python train.py --n_layer=17 --d_model=192 --n_head=6 --n_kv_head=6 --head_dim=32 --d_mlp=576 --vocab_size=8192 --activation="gelu" --norm="layernorm" --norm_place="pre" --norm_eps=1e-05 --positions="learned" --qk_norm=false --attn_scale=0.177 --bias="none" --tie_embeddings=true --parallel_block=false --init="normal" --init_std_qkv=0.0159 --init_std_o=0.00273 --init_std_up=0.0159 --init_std_down=0.00273 --optimizer="muon" --lr=0.0099 --lr_mult_o=3.0 --beta1=0.93 --lr_head=0.0114 --warmup_steps=200 --schedule="wsd" --decay_fraction=0.901 --decay_shape="pow" --final_lr_fraction=0.0 --batch_tokens=32768 --seq_len=256 --doc_mask=true --train_tokens=159800000 --steps=4877 --dataset="wikipedia_en"
MLP neurons of a small language model. Each row is named by its layer, matrix (up: input weights) and neuron, and shows model dimensions 32-127. Each number is 128 + 24 x the weight over its row's rms, rounded and kept within 0 to 255.
After each neuron's rows, "fires on" lists the tokens most often at its 100 highest values on Wikipedia text that the model never trained on.

L14.up19 [156  91 122 124 143  71 165 130 159 120 153  80 163 111 110 105 118 119 175 151 155  99  83 116 118  70 128 102 150  97  99 153 128  93 105 125 165 127 150 152 152 123 136  88 142 137 117 148 133 149 147  96  91 135 112 128 110 123 121 108 132 164 105 157 159 127  82 105 121 162 139 130 107 134 114 107 155 151 134 149 152 134  99 176 130 154  89 116 100 119  89 101 136 136 137 105]
fires on: " in", "L", "–", "R", ":", " on"

L7.up523 [ 95 125 166 123 120 111 114 184 149  89 154 132 120 100 102 101 141 128 107 131 151  92 118 115 125 115 132 175 129 154  98 129 147 151 190 145 153 136 139 139  96 126 123 116 114  94 104 185  97 122 161 122 121 138 111 100 124 126 117 143 113 129 133 125 141 154  97 132 131 124 112 177 162  99 137 107 126  97 107 138 137 110 136 155 143 100 155 132 119 107 142 159 106 107 117 162]
fires on: " "

L5.up465 [150 143 139  90 156 103 134 178 127 144 114 121 141 133 112 180 136 141 148 127 119 149 121 112 164 167 131  90 171 126 190  96 110  81 146 142 134 111 123 125 124 110 115 117 151  80 117 112 151 132 124 122 117 130 169 112 131 157 119 105 114  97 127 121 142 130 106 114 109 129 137  84 129 125 143  87 150  99  95 104 197 116 109  99  97 144 162  94  71 139 135 129 152 111 128 104]
fires on: " |", "8", "5", "6", "4"

L3.up388 [152 155 153 121 120 129  85 141  93 131 126 109 111 102 152 181 139 126 119 182 111 108 147  89 122 131 126 149 151 143 115 131 136 110 112 123 160 130 110 156 152 164 106 116  91 111 143  94 107 150 159 149 122 134 106 126 134 152 108 105 112 113 152 116 126 131  89 147 136 161 180 137 140 110 127 133 119 124 120  93 118 116 159 103 124 149  73 147 114 128  79 171 151  85 126 112]
fires on: " students", "apers", "ches", "ctions", " programs", " classes"

L14.up377 [146  93 110 120 168 165 133 160 150  67 125 160 101 136 145 146 128  82  98 163 119 155 123  95 146 130 157 143 120 103 142 136 126 153 143 109 126 123 141 109 117 168 114  78 180 142 127 156 149 125 103 126  95 186 121 173 135 110 139 118 100 135 142 112 166 159 124 147 162 119 156 124 118 130 114 127 165 121 151 147 146 130 145 147 133 156 153 124  92 133 138 118  74 143 129 113]
fires on: "0", "8", "ro", "4", " in", " B"

L5.up64 [136 103 167 164 177  99 117 140 119 152 111 119 111 126 120 176 122 158 116 133 101 172 131 154 159  79  81 100 104 148 133 152 117  86 127 152 115 140 137 112 121 109 116 144  88 110 108 122 142 137 153 121 128 152 185 101 133  79 146 126 144 169 111 114 125 124 133 101  96 117 137  90  99 156  91 148 131 143 119 118 138 149 134 170 110 136 137  88 123 122 161 116 144 151 166 156]
fires on: " and", " but", " or", " for", " while"

L11.up376 [109 144 119 105 113 166 112 101  92 130 150 134 140  90 173 159 153  98 164  87 145 158  84  77  82  74 131  90 143 152 123 167 104 130 109 112 141 120 139  75 107 116 118 142 127 127 116 130 119 111 147 108 146 137 118 160 160 147 121 112 135 129 104 113 149 141 113 120 114 135 152 127  79 147 103 162 115 107 153 126 129 118 113 124 129 131 150 114  76 124 108 139 168 124 134  98]
fires on: "\n\n", ".\n\n", "le", "ol"

L5.up410 [131  98 132 167 109 120  84 160 119  74 141 131 138 101  81 178 137 100 112 154 150 144 119  97 174 114 114 127 135 108 144 121 136 156 104 134 140 142  90  99 114  76  89 178 152 117 144 142 152 151 150  94 184 100 113 142 135 152 131 144 144 138 113 104 127 136 136 115 152 119 154 108 132  84 126 120 146 134 146 140 111 110 109 101 138 116 145 105 120 108 141 139 160 127 120 156]
fires on: " is", " of", " was", " B", " Bas"

L6.up387 [142 110 115 174 123 156 153 136 105 104 171 112 151 127 119 116 148 114 167 128  83 107 108 154 120  91 142 137 129 134 129 122 119 132 106 178 103 202  93 132 131 144 145 137 106  99 105 122 125 126 142 140 112  94 113 157 120  81 128 129 146 126 101 132  82 142 112 149 169 155 118 144 156 157 112 109 127 112 160 141 155 128  86  67 142 108 142 170 104 104 174 106 138  85 127 149]
fires on: "ud", "ur", "v", "ap", "ass", "res"

L4.up451 [ 88 168 167 137 117 171 117 153 119 160 120 123 101 122 140 143 152 110 127 115 155 151 120 140 127 149 133 145 159 113 102 117 166 148 106 154 129 141 156 129 106 162 169 132 141 155 116  61 154 121 142 147 154 156 142  97 163  83 136 128 144 121  73 150 162 109 181 165  78 104 138 113  94 125 122 103  88 139 146  80 111 129 157 189 141 100 113 141 129 145 137 152 137 141 109 105]
fires on: ".", "\n\n"

L14.up358 [149 149 115 133 141 118 125 108 127 112 170 163  95 139 100 137 143 113 124 101 117 133 117 126 146 144 188 149 145  97 152 141 110 136 123 149 122 132 155 150 129 136 154 143  73  86 171 128 102  97 143 120  91  95 121 109 118 146 113 133 121 138 156 134 109 141 118  95 193 157 163 167 107 103 107 139 153 125 122 164 132  90 169 141 112 139 121 142 105 145  80 117 120 128 159 155]
fires on: "-", " in", "–"

L4.up124 [143 181 123 118 200 146 148 138 116 169 149  85 118 151 175 137 131  98 121 157 109 134 135  94 155 118 128 154 104 148 124 107 142 165 167 146 130 138 129 108 141 115 148 126 170 143 114 131 138 110 125 118 127 114 126 126 112 124 111 148 175 140 151 132 100 119 154 126  79 115 119 165 126 125 149 108 135 130 113 106 102 108 142 135 109  90 148 109 134 113 118 116 113  94 162  90]
fires on: " l", " sc", " a", " tre", " v"

L12.up355 [126 128 161 120 117 130 153 171 138 116 114  91 122 114 127  98 142 130 112 163 128 152 101 117  92 113 154 126 118 121  88 157 168 142  64  61 118 120 154 126 148 163 124 114 118 135 116 100 113 140 115 149 127 145 100 134 103  98 143 153 144 140 161 162 134 152 135  84  96 134 142 113 110 103  88 167 121 111 140 117 144 104 131 157  99 129 142 167  85 175 135  91 125 127 132 136]
fires on: " on", " in", "born", "|", "4", ":"

L14.up214 [115 115 120 112 160 119 137 151 128 130 151 132 130 142 127 143  81 172 148 158 112  97 102 127 146  90 176 112 136 144 154 132 132 163 110 161 102 163  60 147 140 145 155 139 136 121 124 113 126  93 119 148 130 132 166 106 170 117 133 154 110 132 168 138 147 100 113  89 104  92 141 142 146 114 109 136 123 108 194 107 135  87 126 107 134 150 105 104 133 125  84 134 118 107 132 134]
fires on: " for", ",", "'s", " as", " from", ":"

L3.up245 [180 110  88 169  97 104 141 110 134 138 128 137 106 111  88 141 140 113 115 125 137 111 148 131 137 137 157 129 147 116 144 160 107 132 100 136 160 150  93 104 128 128 107 107 133 138 118 124 146 102 109 188 162 110 115 100  80 148  79 126 122 116 137 116 146 110 134  96 126 138 160 142 123  91 145 100 149 143 129 119 121 192 138 137 111 137 139 179 119 114 144 143 133  91 130 114]
fires on: " Ch", " ch", " Zh", " Arch", " arch"

L14.up73 [120 129 161 167 147  98 166 110 132 111 142 139 152  71 112 171 125 146 125  96 137 105 130 160  82 146 126  81 165 147 108  86 132 107 113 134 132 137 107 129 137 163 167 155 147 114 124 111 123 115 192 102 106 141  98 116 120  99 114 113 107  93 107 217 132 133 134 100 141 128 103 147 108 150 139 102 121 151 121 126 104 111 177 123 157 153 126 125 154  81 125 116 112  99 138 121]
fires on: " sc", "8", " Sc", " And", " suff", "3"

L8.up356 [125 108 114  92 141  93 122 119  90 109 149 134 182 134 131 173 161 157 118 165 105 189 119 112 145 123 102 149 129 142 143 132 171 125 131 147 132 170 135 131 198 101  84 146 135 114 107 114 132 163 132 104  80 165 109 163 127 129 119 124 124 124 160 127 153  85 145 135 122 101 138 101 143 187 124 124 144 138 167 128 173 125  96 114 131 148 140 122  55 133 136 118 127 132 164 110]
fires on: " |", "ar", "at", "ap", "am", "ur"

L6.up367 [158 124 105 116 152 174 107 141 173 106  80 109 126 148  99 151 121 121  74 138 119 118 176  76 123 160 134 168 114 141 157  98 145 148 188 111 152 124 130 127 107 121 160 199 119 145 132 139 142 148 124 118 133 154 140 117 102 133  84 149 127 126  97 146 122  86  99 110 124 113 128 122  76 142 143 137 140 149 142 135 104 131  90 145 168 144 116 134 113  94 123 145  97 128 113  90]
fires on: " =\n\n", "ur", " (", "\n\n", "av", "um"

L7.up473 [153 140 104  61 117 125 114 123 140 175 140 126 145 100  91 114 128 107 116 129 147 117 120 116  82 122 123 139 133 124 125 190 136 192 148 119 137 126 141 134 125 149 178 111 166 100 101 147 114 189 147 138 131 135 103 116 114 151 101 145 120 165 101 105 140 123  97 133 130  85 112 101 163 136 106  96 152 146 157 101 112 125 124 116 113 107 147 124 163 111 108 117 120 120 149 150]
fires on: " ", " of", "b", " to", " on", "1"

L3.up277 [ 75 114 141  98 132 127 168 124  80 141 146 115 116  94 104 133 116 108 139 133 142 149 108 144 123  76 144 164 162 148 133 129 148 142 125 115 136 116 125 145 105 102 151 169 134 108 141  93 125 109 118 136 148 155 154  72 148 145 120 114 141 110 109  73  92 121 128 166  96 117 148 148 204 130 123 205 137 142  85 154 105 134 139 122 152 119  98  93 105 118 109 134 121 154 159 137]
fires on: "ac", "oc", "ent", "c", "inc", " C"

L12.up57 [130 143 114 146 121 105 120 170 109 116 118 167 122 117 119 113 135  93 122 142 114 181 160 138 116 118 140 135 125 153 159 119 123 118 152 138 143 132 191  92 138 106 102 129 151 110 136 118 136 115 161 121 104 151 121  52 125 124 136 128  85 133 116  96 121 155  92 155 154  84 132 108 122  91 143 112 115 136  65 132 164  96 159 144 112 145 106 143 177 114 140 150 135  90 124 122]
fires on: ",", "av", " "

L14.up310 [124 185 136 114 112 111 105 162 141 139  81 147 128 153 141 137 128 173 127 172 146 185 136 117 110 119 159 131  84 118 127 176 145 142 123 114 127 170  96 119  92 174 134 146 133 118 147 186 157 132 119  76 122 130 119 130 104 107 107 105 114 115 137 109 109 121  66 126 127 128 101 125 133  93 163 140 144 143 136 117  87 107 113 155 114 130 135 154 131 162 156 181 127 103 138 122]
fires on: " ", " (", " T"

L14.up220 [134 127 136 106 135  99 131 120 131 138 101 147 151 131 145 156 140 165 110 131 156 119 154 116 105 152 125 164  93 180 161 154 121 137 109 131 111 140 125 136 139 181  84 118 147 114 139 171 155 105  90 160 100 123 120 104 108 153  92 106 121 104 149 109 118 109 126 107 132 158 132  90 157 159 117 124 126 122 133 129 154 149 122  91 106 113 116 157  96  94 156 156 102 109 142 102]
fires on: " (", "am"

L14.up515 [141 112 167 133 152 134 115 155 168 140 129 149 132 135 125 140 134  96 113 122  72 134 145 134  96 126 121 168 130 168 140 143 163 134 136 146 154 113 104 163 101 128 120 154 119 118 146 123 101 131  88 107  84 130 123 102 102 114 119 111 121 103 107 145 136 116 107 181 144 128 112 113 123 144 172 132 113 127 165 110 120  76 130  81  81 138 136 133 183 149 141 155 124 148 110 150]
fires on: " T", " K", " B", " S", ".C"

L11.up476 [149  93 122  95 118 159 155  90 151 128 105 134  92 113 111 127 143 145 104 151 132 107 130 134 138 129 118 115 121 135 153  98 122 130 117 172 118 137 114 133 132 111  88 162 179 160 167 190 161 116 123 147  95 102 110  93 114  86 138 194 136 139 108 110 141 145 148  80 106 162 108 153  94 163 109  90 134 151 101 142 136 139 137 155 173 135 104 110 108 128  94 134 148 113 140  65]
fires on: "0", "ib", " pro", "ap", ")", " ad"

L11.up228 [139 107 125 146 154 107 145 167 169  74 103 166 112 141  69 139 175 155 152 125 157 148 124 114 152 140 124 138 147 157 129  86 160 146 176 165 135 130 106 119 111 112 166 146 104 101 135  97 166  98 133 115  94 118 127 110 120 144  95 127 171 105 135 104 123 157 130 150 156 127 131 109 114 125 125 122 146 124 150 128 127 134 147 128 119 176  84 102 111 110  76  87 109 132 141 130]
fires on: " |\n", " in", " of", "2", " started"

L8.up410 [133 109 145  93 151 141 111 144 113 186 100 101 120 124  70 150 112 141 140 138 157 161 150 122 136 113  97 104 171 144 127 138 119 113 155 172 147 107 163 111 141  80 134 156 126  93 122 141 120 116 167 100 103  73 149 115 116 168 125  66 121 113  88 145 151 137 141 155 125 132 138 112 102 136 139 195 128 143 110 126 123 132 111 110 166 130 125  94 101 115 131 143 174 123 163 102]
fires on: ",", "n", " Win"

L3.up418 [145 127 101 150 150 159 117 115 117 102 138 166  99  92  94 125 125 141 130 111 130 135 138 135 135 136  93 145 120 105 173  68  77 112  90 139 107 135 144 130 163 156  89 132 162 132 151 157 140 111 132 129  89 113  97 160 181 111 158 182 146 148 135  89 127 149 176 166 139 136 141 159 130 155 108 149 123 108 129 159 102 109  92 123 112 128 181 140 132 139 160 138 145  77 141 115]
fires on: "ap", "ast", " U"

L12.up398 [136 108 117 145 129 151 131 130 156 155 106  79 137 150 145 144  75  76 112 137 118 178  80 122 159 133 133 116 112 170 106 131  57 119 103  82 102 127 140 133 183 143 128 134 131 119 119  98 108 139 144 117 114 134 143  99 118 132 101 124 145 140 132 122 132 145  80 140 134 125 138 115 153 155 140 121 121 162  90 116 144 112  77 151 119 116  82 114 125 103 151 151 104 180 132 133]
fires on: ",", " in"

L14.up79 [178 125 152  91 132 151 104 144 126 113 118 151 145  87 102 123  96  78 134 126  89 153 157 140 159 128 147 161 171 112 155 150 141 160 105 139 131 169 154 126 102 138 150 153 160 100 112 143 127 130 109 118 119 106 130 127 157 142  84 109 132 126 110 115 136 116  92 134 114 140  83  74 150 148 108 124 136 105 169  97 128  89 141 103 138 110 131 115 124  75 135 119 114 137 129 119]
fires on: " B", " K", " ", "k"

L5.up113 [147 140 124  92 161 109 133 150 147 136 136 134 123 132 116 145 114 146 143 155  69 131 152 137 147 145 148 109 193 141 209 109 137 126 133 184 128 144 147 110 118 139 159 132 171 131 130 103 129 129 137 120 145 152 106 111 133 142 101 110 128 101 137 183 162 137 156 122 161 116 126 176 122 115 121  81 122 155 114 101 136 152 133 121 121 117 130 140 116 132  97 157 145 141 120  82]
fires on: "7", "8", "3", " a", "6", "″E"

L3.up325 [135  71 127 130 111 175 169 141 125 153  86 127 156 124  83 139 136 126 104 161 124 180 166 162 119 147 126 162 175 141 131 140 121 169 141 109 136  81  98  94 131 122 144 162 148 152 124 114 205 138 116 125 104 113 108 126 134 138  85 102 132 130 116 113 122 111 119 142 123 137 157 102 108  87 149 144  99 108 146 104 146 114 130 120 127 126 105 102 107 135 126 159  70 148 130  60]
fires on: " =\n\n", "\n\n", " cred", " Chap", " Comp"

L12.up216 [107 142 171 140 132 160 154 155 122 106 140 143 129 114 125 105 127 123 119 156 132 159 162 121 158 126 148 160 123 105 133 130  99 154  98 125 145 161 125 138 140 146 133 164 151  76 121 108 160 115 103 133  83 126 102 145 159  93 130 127 116 133 133 163 142 152  75 138 126 151 132 115  78 134 122 100 107  78 157 151 139 112 129 106 112 155 145 104 125 152 159 154 127 132 145 148]
fires on: "6", "2", ".", "4", "3", "0"

L4.up323 [150 148 128 165 159 149 140 137 126 148 100 143 116 114 131 146 109 129 136 163 139 138  88  99 140 166  86 146 162 148 156 154 118  95 112 101 115  51 100 126 106 124 102 152 114  98 141 129 153 101 130 114  83 105 136  88  92 162 126 127 151 124 131 112 140 104 130 134 108 140 130 158 161 102 126  99 145  95 172 154 129 129  52 143 125 111 149 117  93  99 158 142 143 125 156 166]
fires on: " B", "ub", " O", " Country"

L11.up99 [122 172 132 122 164 125 136 136 110 100 112 108 174 147 132 109 133 121 128 155 150 133 162 164 126  84 107 106 121 156 179 125 159 132 139 115 134 134 126 116 158 152 121 146 145 107 150  72 128 146 157 134 124 115 190  59 146 148  97 187 161 126 170 139 151 178 102  83 120 105 140 116 139 161 116 124 158 153 116 110  97  73  86  98  93 150 158  80 140 147 109 125 140 138 107 128]
fires on: ","

L5.up570 [125 113 119 184 171  97 109 142 145 151 121 148 122 143 142 148 125  88 137 152 134 156 138 143 162 111 144 149 115 139  74 123 104 112  84 119 148 184  89 137 112 127 147 116 110 147 184  92 159 124 148 136 125 155 144 116 104 121 106 179 165 154  94 154  64 116 113 101  81 134 163 163 126 116 130 132 131 132 166 114 166 116  98 132 159 122 113 166 111 142 159 138  97 121 104 131]
fires on: " =\n\n", "=", "a", " ==\n", "==\n"

L14.up403 [150 129 149  95 138 155 106 137  95 124 159 176 123  85 150 156 123 140  94 108 190 121 142 110 189 120 133 156 128 106 123  94 119 123 149 115 132 164 135 139 122 152 129 155  80 145 115 106 111 125 104 137  93 140 104 159 132 138 133  61 100 123 179 109 158 155 126 122 142 103 141 101 164 134 115 148 149 138 123 138 111  68 119 140 149 149 131 137 115 138 176 154 132 173 158 137]
fires on: "0"

L4.up438 [133 125 158 158 117 109  72 135 142 171 108 143 147  76 116 142 110 132 135 108 142 132  90 137 144 121  79  83 171 115 128 135 153 107 136 127 132  64 157  98 138  85 139 146 124 100 155 135 147 136 150 100 108 140 144 168 123 157 108  73 132 137 124  89 171 128 120 173 114 127 146 130 107 155 120 125 108 134 179 115 161 141 117 172  97 104 153 115 141 117 117 127 106 169 124 102]
fires on: ".\n\n", "\n\n", "\n", ")\n\n", " |\n\n"

L7.up189 [162 111  96 209 158 121 138 124 116 157 122 143  96 145 131 147 139 165 143 150 160 124 137 129 166 119 109 111 111 116 126 131 149 168 137 148 117 130 125 143 147 151  96 170 150  96 114 112 166 122 106 123 138 105 152  68  85 116 111  98 109 122 164 115 116 107 176 149 112  96 119 153 138 150 119 147 125 102 125 145 147 102  71 119 126 130 143 136 126 142 109 146 117 143 163 103]
fires on: " of", "ing", " |", " and", "ch", "b"

L4.up2 [198  82 111 139 131 106 157 130 139 175 166 128 156  69 123 157 115  87 117 142 174 132 158 134  87  92  96 155 150 112 125 123 129 137 106 152  97 124 132 113 122 115 116 107 120 142 157 134 132 127 141 136 147 135 120  83  93 151 140 128 134 129 152 103 152 145 185 107 103  75 135 128  94 104 103 131 109 148 136 172 166 111 157 149 152 135 115 107  78 123 149 130 147 119 142 176]
fires on: "ab", " According", "uc", "ond", " Ab"

L8.up334 [132 138  93 130 144 146 132 121 125 159 156 110 103  96  79 121 134 120 136 112 125 135 144 109 108 115 130 159 131 116 156  88 181 151 172 121 157 163 124 147 121 139 159  98 124  94 112 154  98 129 121 117 116 104 130 121 121 107 136 137 159 106 147  79 105 163 112 147 118 128 117 145 154 113 151 126 110 121 159  94 137 151 107 125 102 118 121 102 123 104 104  86 138 138 129 161]
fires on: " of", "us", " to"

L12.up167 [167 166 179 133 102 144 106 175 105  93 149 128 122 124 101 136 124  86 177 148 107 141 152 154 102 187 142 115 164 131  76 111 137 171  61  78 112 165 107 174 118 142 133 136  93 148 133 111 139 163 120 120 114 147 147  92  94 112 138 120  97 129 112 125 118 140 117 100 148 102 111 101 143 164 135 136 122 112 159 106 123 132 107 138 126 130 175 121 124 162 132 130 130 113 111 109]
fires on: " in", " the", "born", "-", " ", " s"

L4.up299 [133 131 125 124 156 129 141 155 105  77 188 145 134 161 120 136 107 126 105 121 139 127 149 115 134 186  95 163 115 139 154 168 150 119  77 138 136 157 143 146 130 185 123 141 128 110 116 122 131 174 125 105 133 155 143 106  99 125 109 146 134 127 152 139 136 124 131 119 165 116 158 130 126 109 160 138 128  76 119 117 115 138 160 132 114  88 117 110 143 148 136 134  92 156 148  96]
fires on: "em", "f", "eb", "h", "on"

L8.up546 [180 101 110 134 140 103 151 148  96  75 125 131 147 132 153 134 116 144 154  94 170 121 143 133 155 182 109  83 125 159  91  79 145 117 111 158 166 169 145 153 140 151 118 154 186 124 137 138 127 112 158 175 126 142 103  89 116 113 118 132 113 132 121 136 126 123 156 129 144 128 130 164 112 113 105 113 146 117 160 122 158 139  86 131 129 111 129 136 123 142 112 141  81 102 100  98]
fires on: " of", " born", " as", "ing", ":"

L7.up305 [140  97 112 125 121 147 146 135 148 120 110 131 138 161 147 125 105 185 123 147 153 174 148 140 109 155 104 130 115 151 152 159 137 150 128 149 138 115 164 125 182 117 120 141 153 132 138 154 126 122  97 134 133 133 129  73  93 108 143 169 148 135  90 112 127 120 135 149 127 107 127 105 157 110 120 149 166 109 142 108 129 146  80 128 119 141 122  92 137 102 168 140 109 122 109 144]
fires on: " of", "ab", "ip", " ("

L12.up182 [184 137 171 143 130 149 146 114 103 127 150 107 149 142 122 130  69 106 131 147 156 121 121 111 113 111  87 114  94 166 142 125 132 124 145 120 112 179 126  91 176 124 156 150 158 160  90  93 158 170 116 149  82 155 150  92 114 149  88 142 170 111 130 141 132 134 118 109  95 140  90 125 174 114 124 158 121 150 143 137 162 105  85 115 133 101 104 122 113 131  98  85 122 103 196 151]
fires on: " and", " but", ",", " or"

L11.up251 [ 95 127 144  99 156  80 152 100 111 122 144 146  94 163 147 127 226 111 133 105 130 117 122 120 107 151 107 117 149 155 136  93 113 129 131 103 112  93 128 101 164  74 145 132 177 101 135 151  88 103 149 129 173 133 155 120 110 170 117 145 169 131  92 154  81 138 132 203 123 123 137 163 146 139 143 153 150 124 124 134 100 135 143 129 128 143  85 157 145 137 131 134 133 128 140 119]
fires on: " has", "\n", ")\n", "c", "oc"

L3.up499 [101 112 138 122 133 105 105 173 103 137 163 129 117 111  96 131 138 106 115 128 114 134  83 117 104 114 114 134  85  91 153 106 135  92 106  99 115 107 114 157 146 155 129  86 174 136 130 128 140 138 156 151 152 124 132 101 128 124 131 164 122 146  84 143 143 129 151 158 107 136  89 145 158 164 147 123  74 183 128 134  86 137  95 108 113 112 109 116  82 166 173 110 145 157 149 120]
fires on: " acc", " against", " prevent", " withd", " inj", " reb"

L5.up169 [130 129 134 121  97 157 143 177 133 118 156 156 130 134 111 133 109 166 131 136 117 176 150 111 126 178 168 167 111 114 111 134  58 194 163 130 157 149 113 151 114 136  96  93 145 156 132 138 176 149 117 117  89 158 154 117 128 144  97 106 140 143 128 114 111 146 127 157 109 133 124 131 107  96 161 124 121 134 138 143 119  98  77 100 174  90 115 161 117 126 116 150 127 132 123  98]
fires on: " =\n\n", " o", " ob", "\n\n", ")\n\n"

L4.up268 [106 127 149 134 151 151 143 113 106 158 139 105 125 111 149 119 202 120 166 125 150 160 119 118 117 156 188 148 135 151  94 133  89 144 109 143 179 131 105 106 127 142 181 149 171 138 153  85 174 157 140 127 147 165 139 145 129 123 108 149 161 156 119 152 133 124 118 117 128 104 128 103 134 130 129 136 133 115 151 117 139 148 136 136 123 125 130 158  96 111 164 134 120 164 137  98]
fires on: ".\n\n", ".", "\n\n", "==\n", ")\n\n", " ==\n"

L12.up488 [174 127 189 123 140 129 108 148 107 112  91 118 132 112 119 124  99 114 143  90 135  91  89 100 154 116 129 105 139 129 107 139 122 188 138 121 149 127 119 146 140 150 157 124 113 113 104 182 141 111 145 113 130 120 125 119 107 148 130 112 126 123  85 149 126 147 145  84 107 142 127 112 117 153 110 126 116 170 124 151 171  97 144 143 110 132 130  92 111 132 119 134 134 136 104 130]
fires on: " f", " to", "F", "f", " ref"

L11.up194 [124 116 146 164 138 134 104 147 173  86 121 129 125 104 126 147  95 104 129 119 129 148 149 127 154 129 160 160 110 124 124  88  99 139  81 143 106  96 138 124  90 127 131 149 111 123 174 129 154 139 186  58 123 126 127 127 194 120 137 132 123 148 135 120 146 187 112 140 130 145 157 150 106 164 133 148 139 128 118  99 120 111 151 124 107 115 108 148 122 139 148 117 102 139 150 139]
fires on: " ", " in", " U", " In", "-"

L4.up176 [133 109 177 149 138 137  96 135 145 147 136  87 149 144  80 160 134 116  60 170 149 166 149 140 118  76 121  87 147 170 145 144 130 139 127 124 124  99 156 135 126  71 118 134 133 114 136 175  87 166 133 121 119 116 140  70 167 130 116 120 111  97 111 117 111 133 123 114 138 132 112 143  70 141 107 115 116 144 152 153 141 152  83  96 130 148 126 125 138 115 119 125 117 101 122 125]
fires on: ")", ",", ";", " |", " X"

L5.up100 [140 141 125 122 137 158 102 128 184 128  96 101 131 122 134 153 130 127 142 178 121 181 150  97 110 124 127 153 126 156  87 137 108 165 109 191 119 142 101 135 128 127 152 141 152 181 106 131 133 133 146 155 150 132 160  79  87  85 130  87 142 130 137 132  94 131  91 123  87 123 130  78  97 128 131 148 130  95 148  49 135 188 144 149 172 130 146 140 111 125 123 146 114 125 151  91]
fires on: " ==\n", " '", " ===\n", "==\n", ":\n\n", " ==\n\n"

L14.up208 [146 117 108 102 134 125 126 146 112  86 122 171 145  99 173 134 134  80 157  95 128 168 117 139 125  98 119 119 118 126 137 177 140 121 113 141  87 107  86 104 176 104 160 152 125 148 163 162 104 111 141 105 165 120 117 128 132 121 174 137 114  90 159 109 133 119 141 109 148 143 154 109 103  90 158 124 183 129 124 114 136 110 167 144  92 147 125  98 104 126 174 115 152 164 184 164]
fires on: " C", " B"

L12.up83 [157 121 124 108 103 139  84  87 116  93 123 108 154  91 132 126  71  90 119 114 160 167 145 159 170 126 134 116 120 142 128 182 160  96  94  83 137 105 140 137 147 140 136 124  89  90 151 104 154 136 117 120  78 122 125 137 144 106 103 142 131 134 174 131 122 148  94  98  68 120  78 120 128 130 155 118 124 152 160  94 144 111 109  96  72 146 133 137 134 119 150 117 115 142 129 108]
fires on: ",", ";", " |", ":"

L5.up457 [138 138 137  97 142 152  90 126  95  87 113 134  95 114  82 121 138  83 136 127 137 124 118 157 153 133 137 173 155 129 127 140 107 152 117 123  82  93  98 133 141 180 151 152 110 145 130 113 150 134  86  77 139 179 149 116 107 111 117 134 115 134 106 127 121 126 108 116 121 142 157 162 140 127 135 149 113  89 144  95 119 107 116 134 133  86 187 126 154 140 131 109 108 113 130 108]
fires on: " in", " b", "ro", " of", "ff", "off"

L4.up503 [132 142 116 141 132 171 123 154 111 136 134 119 112 112 102  92 171 157  70 120 130 139  92 127 109  85  80 125 143 145 116 170 126 152 149 154  89 142 112 164 115 134 140 150 148 109 141 130  87 174 108 112  95 155 161 107 121 128 122 176 143 122 116  75 123 141 121 157 128 110 114 188 169 140  85 139 148  86 139 112  85 128 138 149 150  74 121 144 143 113 150 101 158 160 105 157]
fires on: " C", "C", " Country", "c", " has"

L4.up405 [151 131 160  89 139 138 108 141 135 105 135  89 162 141 110 113 142 141 114 144  87 133  94 152 119 138 157 103 145 152 108 149 130  95 148 102 174 132  89 171 108 131 107 162 166 115 135 136 114 133  92 115 148  81 144 106  96 107 111 210 124  50 106 127 143 127 154 167 101 101 111 154 119 124 137 149 102 150 130 119 166 119 114  98  85 116 112 109 182 162 148 110 128  98 127 135]
fires on: " T", " K", "h", "g", "al", "ar"